config = dict(
    n_layer=21,
    d_model=160,
    n_head=5,
    n_kv_head=1,
    vocab_size=2258,
    norm_place='pre',
    norm_eps=1e-06,
    bias='qkv',
    init='trunc',
    init_std_down=0.0,
    lr_mult_down=3.0,
    beta1=0.9,
    final_lr_fraction=0.0,
    doc_mask=False,
)
MLP neurons of a small language model. Each row is named by its layer, matrix (gate and up: input weights; down: output weights) and neuron, and shows model dimensions 0-159. Each number is 500 + 25 x the weight over its row's rms, rounded and kept within 0 to 999. Numbers have three digits each. A neuron's up and down rows have the sign that makes its largest values positive.
After each neuron's rows, "fires before" lists the tokens most often just after its 100 highest values on Wikipedia text that the model never trained on.

L10.gate192:515507506473502480482469517507571486499470528480526532520546473480489480481456471508492497482509471531538511542489515504503511480461468512462501484489505505534502544512532505478526530506511498476484499518500542462523474449488491492517459478479511518502477501544462503549437478479463434459478507558493500515501519495472518492501511460500490505522528522528478486504506522485490481528477499437477526492464464500507539541507513495490511508489528500511535486503511462510507516553501494
L10.up192:485480531515516465497510506476558480512557493496485523494501520506505488479504460490471473474502478543497528523489513499536531457457489443483490498477506505554499486488490511515532508554527523549493479463531553473498511501475501477510503482498505473506487526540461478492493473496501488506488497487483469484534475447536508462482454490505492528520471486508504483520503539492467496562495504497466495528470466520518534479510519469474519535500488532507509524503530506529528448549543508
L10.down192:518481498437512509517466498487546507514470545501511555492513496530479494497495501466462513491539489532468480506477485522486483466472552481504486513518526509504484503546488529496510514476530484511532543545553486532489510523493429483505487481503453492504490532548507502508476528522562467536519492517517534499541530516503490507473509519510485506475485493502494511510468472487473501523494488544451508525546533499455513522498539477501465505470538500487501498509515479507508483470448479
fires before: "er", "n", "ered", "e", "ra", "re"

L16.gate382:486516486482529495472473515431476471466518530490510560480456526484481457477505490503435522466528520509546477542519498513498523481517481487484528522537499516524513487476424480506476546500492443509507494522524499477522503507507476499518529519496460513538475501528499530476508504506488517475470519513453510484471464524486516470467507525505484505495480501517527537489542465530500535469482488519505491502503493490492490511566478519511507549492514497525483538464471493470467499519498502
L16.up382:464488491533460465518491468463552478496497510497483480509519448497516479505492514548509478495510533500518499484505535545504478444538484482507524514485543528545534490470493501496500523554504527531473503463478483498514477500526478561513503527464528487532484500476492454453452517478484515428482473486524495466507519465477522501506539517479518487514509482494506472503505478482506510530460514444483483481485478526519482488532505528509486482536511463531538492526501511512479518528510512
L16.down382:468479471482509511456504531484479402489484507515476509500431452519506474507482538542489493498493480510486501461461511517553529490496483469484504471539477533508511501479461474514503537515515489491470514489508510490483466514523505484526506537491519495518488489521496469505499456530483526517510479500499505559490527534493512487466485491511492465481479539516466509490500542490511534482506521491481519510452548530497534478501516516474537481522439489468514485541503489509492551503514534
fires before: "ing", "ers", "l", "ional", ".", "oph"

L15.gate106:514545466506502485478478480484507546477524491480506533515526536484518497461455493528513552505491528496500514512484481498491506471479524492489496520486566521514498538522520474487493514548500484489489517478510540528479499461452480480521525470532529549484522495532490458493467517515495499461490541448495520500469521490512478486522517499495485513488516521521526485546502444493483467506468450528445508535508510506488511453483495527556466524508467516547462497491508490516464487474490485
L15.up106:504512481489584470483514511541497508491462519495472513472467491475534463475495463517527498493526539518501489514493503499496513509499521505424506514534558503484507526506532469501505528474501513513488521499567472505488483547489530555475506475498504516488546523501514477494512543512547500522511452504535464514493519466525520480484505523509468493564475532502465489501505499471474501487539497495481473500504450480529516491537452498493491494534500503472503529484525482522532501514464499
L15.down106:504487456489508475454485510502459464494485502520549539430495455510523509431528508502487475526523513510511481495469471523522482533473455520476547507501504497525488504487468532444458501471481512496484501475481520482484455517473514531487508516489507467508485486504509493470501511503491484477515482522507508488486500528507497487506547552518525499526501454496494507553493490509459506432496515490428518548465483493531516510529503510494518502469539479506495515492556518500499524504488480
fires before: "er", "ral", "re", "ur", "ury", "res"

L6.gate62:503517497526500518519481514497502475535513532508487486503481507510536493512498489497483550494542488495506489563487516499497476483473493458509524486501457498471490502505479532551501486491507496490475464481470517513473528509516488490480489489501492551470487536496500504518471490516451475535508478528485485484564501484541515511478492507530507579500530470515472520502531523478482541482528522483546531511524506469537531542488462490472525454493485430494507508547536537486473468530538484
L6.up62:483518511447470470535505498469500490524524466464516492503454493445524500529489498465481493505520518507476492507419485533505485478515505480492489533554490490481473512503461521495478497481522519494492472514513487481510520468530475469506497496507516457476468519507513541513505500484428500518501467478477547507531537458475491501476488487472507511525524532471497502477553524446512489470523475500491517521489501449538534532454464516472522529504527479498487489512520476471499493536464499
L6.down62:519505460515489501479485515490519498545464514547525506476487497494523542531533539496476536489462483500494523530481473508511530473477478534506498505547507476522532452548513520500465491494483483529466490469498435553492470523492518479487458546502472478532460545493500533486488485522500516547489512548528511523549493480507502492481496505489480516518514511523429514500497496490487520531509516467552478538535527517525490487503471501446515450494509505519503524518507485518498506476508491
fires before: "artment", " of", "icip", " in", "y", "ut"

L6.gate420:512522507474489483483475496523522512495475482543476524479474498502547507507468528510548538493474502500541506509520478509476533488514508497501473524470518500453497526497452525488493479503490457549509490515442536492456540477513460534564489495490498474551545508494519525526527514548493490517516513470473495482531554477499476510516528509519529485524472488479486493504538468490547485515498499529488470522472505432500516530524497499492485461460515485500499507526485509443482481522491530
L6.up420:493504563480562509514481546525509478511468493461485485499470491514513525470515534465481503494503493495479495499532504525513526450504485514486514496490527504442529530555480536510457436505455492491525542502537466541515514484524493494479481521536488449508479495495519486465476507493515477539492508499513487526486464464518528481506502518495456499467525507497516488507496514460485473466521531512503502482530457480486476488487542458520523469492452508509442496481512545516486510484487498
L6.down420:500502510458532453499535525508507539471529484464495508525514482513487472487482513457476486484465492473484497539482483451472488483498460479518520526477539490461500532530522537472496464492512468539546526527534513515502525465502464492515501477484510497496453520531513514478524498498494527566514479455495507467518522480500514486488464470511452478470560485499462519478479501487470472490540530493511505489552491487494526486493528484533486457508494523507471478474528512489488460523491460
fires before: "ission", "it", "and", "ons", "on", "her"

L15.gate325:456528487471483499533535474483507495485531495523490526526545538450495478507451483482456512486490502525517540488512492464457509542455485555550506534489468503465534469530474488453522487494485540518501479511501488498487529517508466522506468520482502511499523521501497486487475543505532553527496524504537503520480511475495497501522532502466525514477501468521474526450496492516487495503506497511477542563508485485509498519500495502473494494454473522465429511520503493448527513491503498
L15.up325:491482454459522486514513511502526494479467482513523478553499530468511525510478480479523498518475504543513565502509523473476497472481503500502495501495509484476529547511531462480517462496520503511502470495516502505493515486516490539536438492510503497459487489510487531491473496471514494516490461466433522519542536491491485495491508474464493517512548482521469506490477519506513492474525516554500445514482510512528465487469516484531521453496522517489460542521493441501506542479443465
L15.down325:470508499496475512483506525487468513485512502448476499469499503469497495507499478496515498525533487521487485435525494516497506511492574440490521490520517477487528472475495483477498539503456505445518516492502488516500471495507468521529515509501518523519476487501491479508513458498516453506493496498546506481452582513526520503515509468488479500496479468490481479448486501483484514541468498519512464536465497514507534481490504488455486405484470484509553494518510510529517523462490510
fires before: "\n"

L5.gate309:526537506456500479516512507493469518518476518503479496487507540443504500519482471536522526489453522545478535560504450441481513506471531464465468517517514440512506535553475513487507443481490507513467500513492536471520464498481525507482445504510521500494485444539527511502515504497482506480496506524483496516521488506446465504502521518477506507485489487475498514491512481501543472494457517477483443495493516480483546508505522474496524446526478515511508512507502486477469495531506484
L5.up309:454490516497495481506507495516508488514477471514495501479489503510481502495542507501553510477502448516535472472479538503470489501504508477461523538535500518480496478481475491524469453494484492536521488504502503495527486509515477523550541503522494465531490467486488476493467486489518485503482519466456447520491506455518477478478471491546491557510507534513520508560475511526475447523490540506515513517454474474503498514523438532551509532504458533501507456488483530501515514476545513
L5.down309:511512505498498462459503477501531464503466506556508498507512541493505467483497508521463512466472480562529519492501497452508511519446504491458520490488497479541494488525489518471485486523513493524521509470514514515498485467504517545500507511488553438509505508501513471519499482559523511479504523506439526530464508445498479472522553511500485483502518523508527526567524509495523455548512517487504442486494530518475530499505516510506476497503482530495479537536501482485488519535509469
fires before: "and", "it", "ission", "on", "oin", "er"

L10.gate316:492505484476525450489505466483506533509480486492525533484562495496491514452480437518521532472517517512496484488476545485497504495468486525500470486527519459498483539484513485511492487520496490505509507493498506555550505509512485506526515511500547506520473486476498503508499500501522543512536476488495513488521509459451512502458547456542469526510562486490502501481540490472483460472547467487528521519478490472497547547495504500510552502455488523486480554513480541521493499523480507
L10.up316:498540492460515498552531535484537535523510488512524510518529503504526486462509484473504446491554512509505517524485475489500509435501460448503477528495508486482480533510505542495496538511515466524494507522514486536494555538482535501500522517481482479508518493467511485475530511492504500513539515489483490521493514520502540478440531498517487488504517523503529484539523508481501445491465470479515477510458534496508548428514509483503496492495518515482479493475451529524503459534539516
L10.down316:509482489484529483465485500476513474537505493530496499536558484496478490508537495498519515451479482510528536472515495494496450454506497501494469475483510511520472475559442495503459533512490501479504459465503492505495504559510449492519420470476466488483506492463512534496459520546496531515512501482492502465473511459528517474525509535492519480499517498504492493502519467463474505511505518515512464472500494507481485443522519487527509433497489515512489470486488495525495544538471500
fires before: "ission", "it", "ons", "and", "on"

L9.gate304:500482498546552504510511528469531515488521522512495494475542541496543501520539514548469477478541456484534496479519514479497526506476483535475521463488510574543515497445494532519550518466530505517554477544478504489486510547462512481491484525516518519528508522489510490509462486475509486493527515489500528507517484488465524492488515474516525487515488504539518506477525505524503500507502496493480514480514523482507499455482431463505508514526529446505480485538492485530493514458474484
L9.up304:484513512490499492498501462505547489536531559448460490507500535474546524513493517498512446487492546511484517493473517473484506495497489474496464457514518494515472511479512508544534494520511475512500448518493500469497486496491483533462480451491527496517534503537487515493492533496499482429518516469523496497504475500460506452457503541474527503504556489506459477492474480494528513485442524484503517493468498485515512476482475523500480529519527495481471517493528493485449496430510484
L9.down304:488507526534538536488489487510514502474523509503509508528519486567508484482510525515478507478510511527480475499483476501489504498526491510494504527547435486499539465485469542544490471455480482498527494467488466520494532519494519491523525488505530526507515484475537479491478497470471517473446504524458553515522503511524480504487497501484537513517496450527477546537476494469483550524481462524483473488521501480467507499484475503475494476534487451567512447498506480479548512511530494
fires before: "ce", "c", "erm", "w", "ail", "ject"

L6.gate217:464509504499482472484512488478491479537484499468515520498551478515486486468510443470518465529461504545524516492464532501500470538522485484492499447488499493465522546512593522480490521450539475485490440543471464502537497531506516529510474478466534484509495544475521546510498455482512463513498464486494534508517514496511492504515469487529478493486474507488510532481516518489468487483515486531483483520533499515507514510484458517518508520539494476478541543509504487505493516512505497
L6.up217:484523509494498531497511489478489502522446514464492497522512465475494495496530494523482478504470461482515487496472506486531504501522524469442503506517479461490477504497514488489493507490492542488535514544520474515509540530469512497503543527439525466488493533516499464487516504501504475509549436481530527501476500501513492524511470537507486515459469506466481423508499516489468483484500490511502508460494463475464520429506521536477552510502492479489501517470471525506522440458531482
L6.down217:510465475487525486505497500502531479522519466521486503464468467520509516514478470479496503438499500466492530556519495506491518477490491518473500520529512506525506453554461517506461483479486526532522520456541478464485560510499487491514520481512455518476505477442542497481545554525457483487491511515511491510482457506508519453517494463512487466510545505525496533520495525535502530501492553457522501492514517513489507480506507497504451468538542504513493488516470488475529517507485525
fires before: " of", "icip", "s", "n", "ic", "y"

L15.gate16:491537533461489545536511516482463468477506548495505535492540537513509495478470519511490504564468508499512482478463538475503484458501512513488485508495488478475504494511523443464466445520486493506515484502488495481514528467524496492478508563509507517525521466487505477452514502524477482495487495490464503500524451508499511510526467512481497497465503479492535462499485543481510522493499476467548546533499479493534458527495483508512533485473502553489475501549474493475493449515503546
L15.up16:518468456533503507498524458496525454481467512494509481528470576512491468530454461477507500555509526474511487473513513471504539479493516513499532534463504519541529493487535498469481499497469492530480508537510459526453469505518470514469518478525497472470493497491548501495491449529500485481527508497557507512509499486499476478535464476462519463466460530508467537455506483506496504464511501486525489500479501494531501475533490510512479469535528508522514471495497545521518474507486498
L15.down16:500494475493506492487514483493510541526500506539507535517514480507527516526523488507491472514555487487519505498474487505486515492513501530489419540506524528483496491511508537509530511474522551515500484529513473542498513527483521526471494488506470544489460504497497511523444446494481506510475483490528487487484514486459471465483419462484545513497457494481508496539472478487495485532525459507526482497486522497512519459445509500491487435526503523514528462478541532532497502519476521
fires before: "-", "\n"

L18.gate136:500513506493505501563468512484480484526491480513464482494537538475574440498495495509541503534480514495520473501501501534534473495511471481516522497480482524488523480520468538486504511477543488493551552526504516519477491518501519496505524488536539504484483485478504541513533504477518463519524456486531464480458534504511542519496490541563540528509473491537526516525536467534450504505493497476498488489551522497465510500482482515464501506484497486506493518547519502486487535492485519
L18.up136:467529492481471440482551537503478528489487532479483496536476453465434490504473554456518493477502515541504499457498540509534526517502507540451481512506488525498484514487486487496515458499520465520465487526461531509526481507511524469518505469524455497495497475509456560506496499479542471534510508527512511502478489477533522499471479503479513467494514531525530501529499489541499476501489484508493481482505502467476511449488474483521497508505489482553519515518497489483510507446469530
L18.down136:469472518528504502513493513492477526521512490496496470489502563484502459560459497492528512551488495496434512489527486507536587480501499476506469467488496514511460541523477472528470496512530507491495475542525519519500468500467515496532496502517474516499514483499492534528504506459505466522478453499536500519471537503500497534489546539482484541547504485509521540519521493506513479482484519510502463483488518462460500483495504551520517489489525511508487510527486542520454454496507506
fires before: "|", "ript", "\n", "om"

L10.gate352:507497474517479461495488495498474486496495481497491543484466507532527504522500495511487543545494496497530441545508532463501463474469517491500505495455517475521498504475476521486496515499490497449516524486517519514561490508508447508483527522466489483524467520509519487541525490509485529514494483460513507519491540527488503506514524486477492459511523506468476480477544526505515538479529508479553497498503493494537478529490522518474492439495532485544523439545449499496498436526492536
L10.up352:464460461500482506515491482522520465482488485464534474481444456498537481452457467495509516482497502515501515511484506497510516512487487470458494524497484465479527497478469524523515562506461504500482496558476485531506490500533481538499503471481506522481522533519488489512507470541480460574511513517490517542520508504500517543505498493472514510409533487483486491482534492520530497447519482523480490514530459512502493536511519478513522498520528508539485499516509513514514514548502502
L10.down352:500520507491531501518512506475555517451522561552466485506503512550495516514469537488496489507494476471495482502517495453465497511522469469507490486513475462485497490471483496455454498498508501517454517479486502534473471509455485500563483549513444508536472474476510513512489518517515521496572523529478528507483475509501479510509484448478496490518501445499467528493515521503511496507476510492487494449474544485509553494528493530474513469504526519536463488512517504473512501513515505
fires before: "\n"

L2.gate61:491512467472529532498480557473533513460503522513543499497512491487471468519494508519554507483523490535538503474498485516479510492498460492470496513502551502486512478458499520523528518443519470527481486514468425494536483512515506464520517484477476475491490521479520488468480485487517498520509483497486485464498516491529541554512509505522457453532486464491495498535539516514535500474494529492547506515536486448485505480513504494506499485478548562497492548443495508513496500511520510
L2.up61:520459543479505482532533537557509509534490497468477529521479519523489541505482467500500499506441489466484503479491521520528492518504503491506506474518498494495520550528459473522518507492497493511502525542515523458480478536508502502522483480511489505481487513478541542492524529517497493495495494456554478543485489499448484473513516517527515559497536502467461485472539499424488457501506504495475473484474492511462526522496513471528512527520490504508539453505483558507495480524533501
L2.down61:513508512501535490487484499549487522521511504522496533498503525507541492509528433474498504477499443469491478511514491530519492529517479517506490461567545475478495513550472513515523488504522501547519540509492483513507499485520475452518482496526488515531481510517525533480551536518559525481482475475531473531507504490505507501515478501518478514474539506486499496488508535494523476460505492434495495497465451452443540502493495466491517522498539518497512490540501529508475495528539509
fires before: "it", "ission", "ons", "and", "on", "at"

L4.gate371:507525470522467465526515529488548465505507485519476486480492525484515509483479479518521501463497535497474570500516493511552527522523510501489454506465506499509481488545490500506517496498487466514527508498499478491561495453481489496534457457503504498522513489529470512539545495504518529499489488509501453467460489485471477591498484497514564516471540506507485511505500492519535497514500477470543506486501510488513521482558511498485529496473451517486516480535535484506483481469531502
L4.up371:498505475539467472502544492502508500509542490496524481514513495528520522507498484480473503509507547469441502491512557513556502511523533490490491518498503484479476525537508504476522492509508510538538494489474508499511505500522508470521477505515493521478464456518516492482573518499524505492515522535490462517499528502492506532521511485480534463484503478484484510499448507560561503501513527477566513485498504453509561490534471508471567492503493533500499504527547447521490492488515518
L4.down371:501494507497443510494517491471516478493518473517502535514500451452484514471486486484469503493468513476474485459477556526471558479551504487510494522491457498525505481535497540497520530464521483515516498504484492531473503501478507509524500476503460497523483489480522509550536473553522480496520535534511455497521478513464504566500527442459503495535512500476507542486446490485487519484508517490491515506522543475510501538539508503499499532482514487506486463496517449520501522457496526
fires before: "\n", "ome", "om", "ained", "or", "ain"

L5.gate431:497523485463477540465482474487491507531475548491473541532492523522470485494536499514486472543549518452480491491487448460508484475474496497475509531501475516500480492548532467540521512483495526516503493537484481486519517500522562537448495495502524479499484466503477467542492504461514468499526491462495488483477522471521501528482540510523498491479458477474516450500522498516484496484483468505539536482509500498448464505506510539483502502502516510478523525545534508510444478532495517
L5.up431:489504506457518503493482469491465478528514487478481502513490478460456476475512450531482476487518547469517471508504506487524512472467501490522481499485494522543504482513543509520529494483474534523491508504496519457536490524481472506461520510455477477494487452504497508536473475479507495538533485455503490511524488497531488520521509480488492468512466483516522459500508469524478582515469478590505529490539512505516491518546529512431487494507500505508476508518513515506492452476505471
L5.down431:453485487479468521461508534474483508532521487513487523489503451525512507499504507514492498523472542440467500494509481474482486529453542497492506481552468498516472468536520466478529501455500551531543481511513511473498468517534505518474476525485487459509484462513498498491502510494495478548532482497484508483486522479493459491511516472494501481543510527469502513485489495518486516505458500552512475507534554509451483492477516457498460494498556474487479538514527522485461474459488471
fires before: "x", "chn", "le", "xt", "en", "levision"

L12.gate239:483510497493467456508542507445470495491521525524508513532480487541491507448489515543479548441508477522484502511511487479524452537505542480532499477505489514518489500476465475549524550504472475548481480520494488522477530497517539534498542477504504504537543495500487512528507493519503523531476504515526487493531534479487510495504516485462538500510497504551517478492501477456470476516486483465510492536520539499521478494506510515505485494533463459476481501549513507536526524507473556
L12.up239:474511514520473500531536515486520476537491511485478462491496559499495485517485534522479532456538492518482468479521495487532492484514522517494431491475471490525476490487505483469447500495517449542475502534507492510473503495499525507467515470481523520490466521490536535536485496479490512502517479533541533498511498493516512477526499482501529476526490456498489500500499506490488484532461528519482439535548497546500487478518465510430505495464487550527480479550455491511484523472514498
L12.down239:486514466515551547499568502480468528508526501521509484531516582543501504448513522524457518531457514504497494531471515497538492496466500523531477481453510504481510487487499514522490508511496471541537481521472464483499532498502483504502485488496479533505492536466508498474504536507519497475502513510458510483496473478506466452502495493508531523474486518510519511525510469512498519460496449492525471490522488558528475496478484532475506548493507465508520501472537488503489546552472482
fires before: "ition", "ce", "cted", "it", "ct", "ited"

L16.gate179:502508511511534466485498528526516512481503514447527522488521513472492472543486518449509539517485522503511511528497476489488561542513438461541529507499510520506481550518494507514502509491518524530505482485514526496562515466503511431503464455469477507500500491444515518493525489461548540464474476493453496510502513487506504498496487525501498495496524503466531497528533519463491480486481525500488508518477517484479490456478549495529505482458538453502531534491463504477514484487484492
L16.up179:510500483426566512514472483527517450507479536458494514486503481512482517453473522488499526548472476505501510537494474472498490497523512497502487531502518488484499507549507484486550503496525484501510544513548483513530508529485491506515497490522473488539471497489558493498508465482534491497529460527525570476502448543508493488491506502473472509537530504512523508535500468517498492487439484490471485503526500510472475520542524520492496498488482499468443523454463471514509494510494499
L16.down179:479494529486512467503482517517454475516493481537517495520518476463498478498516457491500492498476464474488520480479448482508505528537429499539476534544531555492494488533495481490465481537500486513495475503473463485535501518505521507462508516528522477509487497515502500426521550466508540522492532487515484480494499502530476540495507503501533517517484504513505479496529519532492512506544507520518476521534535501506485440472475511456528461481524493540495507498472528473497461538518454
fires before: "ission", "and", "it", "ons", "al"

L4.gate91:503501517535550533491490495518492511476478516509520510488546477462459521495493484492497508501537525480542485495479492508546484493505504560512521519518469499465510500493488508530514533465521496472533522497463496509530504440504468510451519525500547497465499509526502488473542544496439478555498532503498493495511503530495479515542528528479496538487474481489457486531507504487533537535516483460525538491477471477504549510464503484470541480500503485464500492551470516487502476470517538
L4.up91:523483489519512501483538540511482492531531493500497491480550496508499516467533476471491505517502523489494524512441518539535509495480469511479531524516504480495548461478518505481513474456497468473520482514513479517525490486512474509478511527488518535471512500512482500489498506474496459528484534512508543473466514522520515544505564550537515512533506503504471556517514513498516535444518469508478478528443492477505488464523493489467497488537530449510465516519481542465477472530545509
L4.down91:503476481528472442504451510527493515508514508462496460504529500515490514487517480494504437503527461461494497504500540483495546470509512510480543523534524538487516477523540535498493515530510490487512502567534516483495521507542482518454485511485447475530477493479531477494509525498489491531500480451494480467508505497498459498494490479525451550474535456470491531502513477494483501506466538491515538527502501454542475500476466538507517512480476483541460510472489524496516478489507496
fires before: " of", "icip", "n", "l", "s"

L16.gate435:472516491533500484454539497505510520459505459504493494507512560506527470547517514525498529502457521518490465487472522493501496487513471523519489435500494484522508515465488487498470466458533532499541499520529486498502490479497500501466551516525499525507530516530477431498523497497521517490459524493465483486523480457487515538497461507444474524510472434519498487488488498487468500476518500474496496514520508466515489501519495544484479533462522507560495537505448522472497509527495473
L16.up435:462486500444510509485540530437465493523458482460518487503546523555536483508459528488477506472513497484488507510512484455492528473492497475500509489564490526484551506524492477522525484513508498502492513529488485509510538514536507482487492440586485524528465515490504491495526476497517486539478486481535476495530519479527507518484501484485453501479524477503516521512488553530494496478504510504503500524470494467486492497450478511523498456491495519475492503464492508498485520536449535
L16.down435:529484548469511492504517548435504453473518506473487526526519482504481509503517468496508479486541497523520514476468498497520546502519467521518501467488488524493536453515493475470528555511458544520526489528503490517501563518510511497445546476521502522532475522474500507520491462523496502529510517494501472513490532499516537523501476493500528519473523499524516496499490500501496539494470473494529543477488519504471466485547528451535527504522549473477514503500556504492504512524449514
fires before: "\n"

L2.gate238:453496500502481486489473525523456516509502494481474455480502493469514491488452553498529509490459508533535574537510479511507555536522465474480480538490522486486517502497489514511501465492514506520542483486494481516512472488512534513512504503503540497483507474512528473486516488536502467528490510465516492513520527533537483474487481545501489527540484527487518481496534547499520508528525523533512488489462514506461546516487533459515512485495516522500543450467457480530527555476510523
L2.up238:515478471501516443502478499494534483516510501462543493513509470484497491467512518518527506531478504524471545523557466487505536507496463465508526487468488491492500531537497495471477475515551502529508447527505485520489468507511511519515460518524494441487487481523508515436502527560528512508487514531470520508524489509497475491482556513500506556514558535502475491495563482489492497542535473460464507501499513480502538508461490499504490511505489513470534498516484464469510473508498508
L2.down238:518495486503503496484482491551530514502483481470518487469521501512463491479522508482515469459526432508496532512541501526477514524459489496440489505501473523530511511525512547473488438545549496496509483492500546574515477519485526484519494538505540491506518497541536472459499516558514489529483527507493502467536522491494443485517518493491489547497530495481516524486503492516529517501529516470532500508501495471493544498482478488503512528512500514494552514496494536465477494486544487
fires before: "ubl", "oin", "s", "ublic", "ission", "l"

L15.gate380:502485431518541525488525495493465476525532517510557566514547512501479481477494512521504507515460457481472516462486517504530481491435494526524477500484516519491519476483501497510491509506484476499477457473451493484470501506502502519512547497531558486519497525499486515509464492511472483497514514474520538509510537498526525496460498477530465458484477512518524489473548510518495507499517475496516536493465538494469539555552483530513525482507482491487534475517506455497476504496527525
L15.up380:547490494485440519539480506498494474487519508493466512513529530530514482504476548552490480521521455505497451541545508531501473487468503506490468495502540552530518535486489471509524530497509484502520489518463474497492527501478529543484498470509526491512492485517501460475486486475501463522491485516527491510535495505435476511501505458488506522472508502507483485490472480532530499477503459523503495450525463484533553447518500477477513491499474483516487520529437463492482486505535531
L15.down380:497483500467489498494536472510501480472498518521520483488522471500458494481546552513499463526533487505500556534501512511492497454490507506466488544486485542489479496474499494519524564413494502511555484489493472490461501517503499518529509509482532490534472519530481537490514490487499512517513502492474500515471505498494490533481492525453534495498499505523488501456485455524542543485493480452532539446540506478515460511518499482553521496484494505523522490507479526561504490495486475
fires before: "ce", "c", "ts", "ic", "ct", "t"

L4.gate44:472539531503486505513473461431504521490531486490473514491500499491535498467499489526461495441515520521513475535499488440504541477510549533498493501470476488470536516506464489539476494502505513535532486505506462492530485500534484487514505526499537521496518479492475530455491491532512497477519531526439513486503465517491476490530546509488493555513513442510536480533469504531503495484545472468492490522477510536483489535511483458535489509493492478473533537476504507476535524503503519
L4.up44:508511489505503512511506497520470481518505498514513486515484533530535487488479509489483470478497496482459522542451476499496537493493542522538446440530451510489492459471465519499515495540531479517558484498497482503503452491497487544514504541523508483486494515522507469506499497492510498456528452497472500511505483458486487502516495498532499541497513460507533461529508492491501527464510480517522485466479450538483531501457451450501487522489490498521546502526460533537521524487450526
L4.down44:486475501473460510487482486517498462487510467455476480522517527521523517492540490491487465472493500539468500463506506499477550512524477481497503498481494527523480512472491533508506482531467498496555509548471498523496506476471489505469518571513514491537499466508519501513527488506509512497484547491462513496542482553516484533515488477482516548517480490493566492518470534519469527446493506556476472500480519532474474479496500481485465495459528464496514459478479520540502494542521474
fires before: "l", "les", "fer", "port", "ter", "ipp"

L17.gate436:461487506502528516470538509517496497528505527509456539479508553471481491491518513510493446517496495526465466480512451495477491468534499454483448498505483501511508480518486490493505493539472526516516473512474487512498544456540465464513545512523482528507493506483503515502537449478488440471530506550482516473485430512504553510509505452494519464515501493518451529485505514512521506472511494468502545484505542499509516470528498512521488491500536469486494503512520490468506466502463527
L17.up436:472520506512524496515519498497512465537490544452504509508531497490476496495507459515505469505505506503499484508455469514475528461506470507472474457480500469522509520486477502522535537471507518525524443537505479473532522482505478495509485524535507502478428451528467523525547525471474482461542526540492497488524510452530481532449493482473515494488477458510510532484510467491489523521529498498481510477529500529480535520523460504515476535466525507526500483471529473504499438495497508
L17.down436:500463478462501515465493475482475527523531523474489523501498530494510497469506487515502469507503483505510532449520494439499510478524463516514502511474503486488503508495524543508505494481490523468446492471498523476477511527523468528501547454516491566503478512516498440514481497502480473538488498478506504490502479539514534511500507461462564471555503506517495513441540502491424512485459495512528488475484532528470544523478500511490500493500515530478505520513510517520473481475547486
fires before: "\n"

L4.gate324:472530475497523505543481510480506475490496536491487540516475547494491495477493488505508545466510516504527521519522529516485466537491498549516488517483513498524493524528464489549507498503518504505580551548512480479488451453529487498483527459486490515523525516485507481498519473526495533452504510522508502486486483494458480490476511547479442547451508469475500513497437483447459486482495499522516476532498525505500528471508465472499485483524481524504490512495488528476463530494486501
L4.up324:498494470469513485517539505479496504559461505483476515512484483496459513515456479518489473439519511544512494507516516492511517525549518495480491516517464475479496507488450494556536479507506479511503513492549512509541522494509544471478480509479493513507513490540478533494513491463492511480502457522464467477505507527490476504477510533468498534499522417525500503531503488525489498467536518505501501489485490537529485507503517463501537548484464519551517458504516516505466563461510498
L4.down324:522510511488512479480515500443471517544487497467454447486516532523523493525528508492488493453493478525485463511500523524502497482524521494518491511511461519515523471469462490500504545426532433520516489495538483486512509521498524483501498511465497486521471504525519501472504507512521509502501455488439491503496507481471467531483489470527456519487485482498537495469535506510519491459533543525487480519504506516492574500511503479548533549503527522516497445485480523475482507494494525
fires before: "ing", "fer", "port", "l", "it", "g"

L3.gate323:502506525503521507463476536462492502476515470467457481509487507519534514457504512510483546516481516508502490531483486482521498513515495497521536473531450533510536489514489506491530492527479472465480500533470511470530531512493540482501501480503506515489477489475481478476489531515500505564508489505457517520504470423475509508560471447500492496509460451519485465506477450497518476531509476479474501522461544497491515500516451522483532498485504564486510513495501553505477456510508516
L3.up323:477506488484518498441487484519504531466510497448469483489514484504500495481529495497465461507472466513488506526485482498582547510492476476499564489499494522518510518583487492489505517523451498493477470491489529524501523513503541466520525498530520530487480487511492460454495523484468552537457508536497502507495459439481506518511520477524456484528510510507474499461505461501538505512474462536490476482459495523512472504513497512502492485510478549484503500490481502473496506473500492
L3.down323:497455517507516492484492509440534502497486489453528487479503471558533502476514474484466494515516484470485460531484478475462478455484511489520527497555484515482490486516530498491494504497496477503545482506493483428502510486518450533448494466498524530506503494490512496518500529483520502546504482478467473517501498433544490501514466477491498498497456528470490477493518503490473481526466473528519523524478541531450504480478501533482439488491510525485540500489514499501458472476515520
fires before: "le", "ason", "ction", "a", "x", "qu"